Weights of a small transformer language model.
Size: 12 layers, width 640, 5 heads of 128 (1 for keys and values), MLP 1728 ReGLU, vocabulary 8192.
MLP neurons of a small language model. Each row is named by its layer, matrix (down: output weights) and neuron, and shows model dimensions 0-212. Each number is 500 + 25 x the weight over its row's rms, rounded and kept within 0 to 999. Numbers have three digits each. A neuron's up and down rows have the sign that makes its largest values positive.
A block is one neuron, or neurons of one layer that tend to fire together. After each block is what it responds to, as a language model described it from the Wikipedia text at the highest values.

L7.down201:530460531525473478466505513502495493499467472483505526533508482503502484524499471515527503509517495470497449478530532504514509516505488501484487521492446522544505497504512458534503545519473528490463514521503515487493520505467548518510559540470473537472448515483482504502495469463446572467479534495527487470501501485460499472484524462496495501489492490513520494499487497507451498482501526488505472513492464519477517516490481524508472487476521484488503457456557516475475479519482488510514479547525480493509541478501541490503481485504497492515481505481466534494528509465471499495485524527526518499494496521527523553509504489501517494479516504
L7.down676:520514517541539491491520517500500495493496523522494497510507506504465520503543523481494508511508512489496492443483484487469541531506463502508465545502526508478536463497516528513532502498498513564441465505497549528511466540439530468533519466530481509539449489462489501519465482496543496465483521548526521511535446484480511493484531487483504499479509533442465501498501477516499488439481524485506496540525522510532472481490496502498495496501530479493544487525519481513519479480485503436478499541485515471482490475492502522569548459547501489512516516486485507509483528456504499522450534507504505510510435454489499463485450508508514521504505530
L7.down1028:529447506503484510505548490512516471433502515499506469500483467528471476493471488504501470523535527513492439516501500481522534481528517479501498508495465461503514503478527481491501448517469524494496478483534501490485552501544522509496532535497458520475469480462512452454517457502532506546478460530503472504496505478524480473488522508493504492504507536505512480491480499487501534511501485503534512447454493487513485524533469453485536450478504537481481477536497512463507482482497509499525486510512502487528495538510505523535478525490496513492482480496511500500556511496458534507500504530558519492502473496504476524467500483507499481488531496
L7.down1319:477469513493468504506505514543486478519484496484542542520501527509521528499490513494494478519513500540500491504493499528532486483529501472538548507528498480501477510519516557490528464476540535487515516486523505526569501492468468505518524507501521476509516517509484528538448537481485535494485508501507502524565524497516468502518522466482504548537557464456512490469488507532529471497458479521489498509517510481467485516497500486494478494515471475489512452515519485464499537527499496510474510492498509502469537500504484495529506477531469485523510519455527448476480476554489534511486477505493485531474531487469468508547533499492458517507505511
L7.down1411:437500500523474472518498549532501483509527547500548502473504526521453488484521507549469492487475457459560458521498478475499510540479492485515506464469482454512474511459516467497507498490524487497494509491564534546520475495482471481497509532496522530493492485528452505506513458529519473507466538464522479491521493452491506505526521521471530480524482493487544493508456457554509471524500463490480475545486507480470468459483502506499443508460501518524508479551478492443494531494479511531526528490537536470479551491465538532451517473525535514512541530520485527516552533468507517491508505525483496521478502460504499466513483543473470496538503529
L7.down1448:482494523529487482529512494506471448467533506480502536495503453527522487531502461520491485529516494467500498527472527522481488492471536504497498507516517467528512539503474474534511498517478500461493503508551534484475488488480448512506496522454527526485506461546455490511488497474510506500491476484522509530480525493530505495515485483486483465495513521490496455463527524485485518500508502487508498489519468528535507484483495505519478528493541504499549482471485526479483527481541488520514525548485514495520542503463507518465473466501503500483523547497482517551518521483507557477476492536494492499484504481483493542517485504506510481486491499
L7.down1623:500486506450487479519485538494479470517501473502525535505491484513515527475511469546449522463521525484498533533488474479539502444512480513511461488509452506490487500510497520509511526495493512517465540545514468469499484546524517510519530471506480439521488477523505467478481471496492549494517460525517485512482501481556498511498544473481467496521520455498532472490558489495530481505504480482479526482508524493484510471555492516481449484524458540508472529486514485499511505482493480532520492479507488500485510529541484505446516468496508483518473489532506522469522502455497511504483497533506448458513524538538520532465490499506531450473502508
L7.down1690:499507520533484503479510477503468537569472504495521473477487480541526529548500460536489503516538509491487530505511518493494555507522536501506528522520468509486506537511492454501486511486470547509507501488493506487508516502528491506502478442450507477513484525500490483449473495490502517455480504517461467488492543525538486476516471517502469523469553454476505498487433511497505470526508481505506508494497505520489538489510502494528503460498520449493487445507488523496529509544497480496491493530486519469546518493506522515424529490456501520505543470476488489502531484547489487459486438514512507506474488503500466451481508522499492440484478472
Periods (including ." and ).) closing a complete sentence in encyclopedic prose, before a new sentence or paragraph, e.g. "in Benin." "Georgia."

L7.down21:575535510505504479488517535465473487532528499554492530535435563511516516492528462462501512472516519520486498531514539483470503454527477511551495503475453515529487553503491459461470517501535496484495492509478556483488503497503528532478529545457459540492499497519464496461529503521516509486454521560469538498522519505518501469496477464486524523488495505508491490507557495530553520516524473496477472515467490497536540516521492522494499502491475539500486473512486487508486514475460486490458509502522501517473489484492520532465536524493533471505477487477480463489519499523489503474477464491513487498468501508502509472497500479487475489481505519
L7.down89:498492501493486457517504565506487542519457526496498498492508475501500481512489507497488496556507488452528554511487461479500495509517476488539487500461491513520479480496542400547488504499443512501538550531470488492475558499510514526515532515452474540479514497490447500502476461513522503502484473508433482521510527514536522488517483497501524519498484502514467506539483521520509460507509502507513494500498494478500495468516463527511536540508531528487488498479486533484477483522487455491512531508481490567536504523521512494475498494524506490498500531482527516543489484565512516525466527536494546529527504492517494489543509527532499502495475482
L7.down398:509543566510486499530514497503487478445504515470522485518483504538488507525502536478501485502496524510449492515516530511492526522469484493490523490470526507493492480505508449502496527485512485477530483519536447468525544547511465521496483489472526501464490457492520488464525499509547509513487508513524489504514518467440464484553463464517530484466540490465495502482520500498498474495498532525502493496441481525530497519517435496458517532486481491497511499505472521467516495524526516508484457529502482461519482494479476483489519503540478488491490503475481515482511495459527481543471500515522516540489440489491521542479507496487520482512467536
L7.down655:527499510510466524497488503500503475520515479504553498487478496518529499463477482503499503490478509526484490518511532495525516460486537512500498492541519515529488490509516484459496526524544470520483508510470524519498510518465495486498495490479521498461555483446486538486503528517486505495497493516497501495505503512489504524470502474504498508536456498485541532475486449492487536441481486473507489480529443473464502498492534501523495463546475466496533488497498516529512465493542501499478551501480529552478488534496509499501483505474516493512489422509506519523488518528507510478559510565530485507541465514478502502495486508486530464501514491
L7.down788:476479515485468491485472472536439499488487491506486526488497523499497484497466508554539486505522475520535504508509497526480512496473466528525485488509477499500500509478507548431485499534498485518522510521515534486526473522448486533471498468483528482477481456454543556465501537495519524527453513506495496511513512473488474540537485487533518465469550521508550508518511490474559495495490500524488520485516514500495497503497475496509498481468506520499499506486494497519506536495520506525511469499510551503496490486449522495509567519525505490495511491521525539512469486532499498461503547481506510507514497503530442492502488470502475509495480503
L7.down1084:514537504507415496491468490489494492492473480513508477538526482498471537477512506504544482491514519530465481499577513505499530544481516514491501485465477499479499506523538513523470497503497513535521474543527491512509519550512461526494473520442506534474514476532507482485484519467487506485460492463550502465478530489508504475470501489517481491468486505506492481572497507477524494547498533486505491507500467466530496513560491434479495491523493503533513471474514515505472458493483463512493486507473495538500448509488510534504523468526498469502517513453501519501456534477517460507453441492459474533469503511477486503535459497485463506512468512
L7.down1102:473495521474536448471498466455472519512509502511506489527547510510513519516485514507489476500479480543487457540465504496497495502489495536478480499499538501466501496545489519487498555454489471492494513492493449485501513513538542520522468527526463532499450490525532508502511481495523534460497509471509529510534525493495480476471499480550560441455504507505490497524502512499504516461520508505517512507497499468499546527507541513514503485463538514488520490464500493541475514525454562479540482537532520532537539486542560494505493502556539505505553492505527513554518490525494478463506507480503474489449510493511537478517499511443527470531489523
L7.down1700:449517502453475515508511481496525528500483519509491493517490536502493525514507490488508481500493512506509474505494483464528511522515466513475493470497466525466500465547515471492522490518532492467499482510486478500476519489513551562510524505477469483491472486512529508469510507526443504519511477484533501492488468503516478471530502510492484507525528484455490483492496523506495526512515509526496465499499501538508496513455516487478471497511469535475501505490527468537516511524467521500516548484428504475477511473505477476522507564537512491517496474537481503461519472510518476507498442518483501480492507493465467554515527542473462503494511512
Final token of a main verb that takes an object or clause next, often the -ed/-ing/-s piece, mostly speech or judgment verbs: recommended, insisted, awarded, rated, calling, restoring.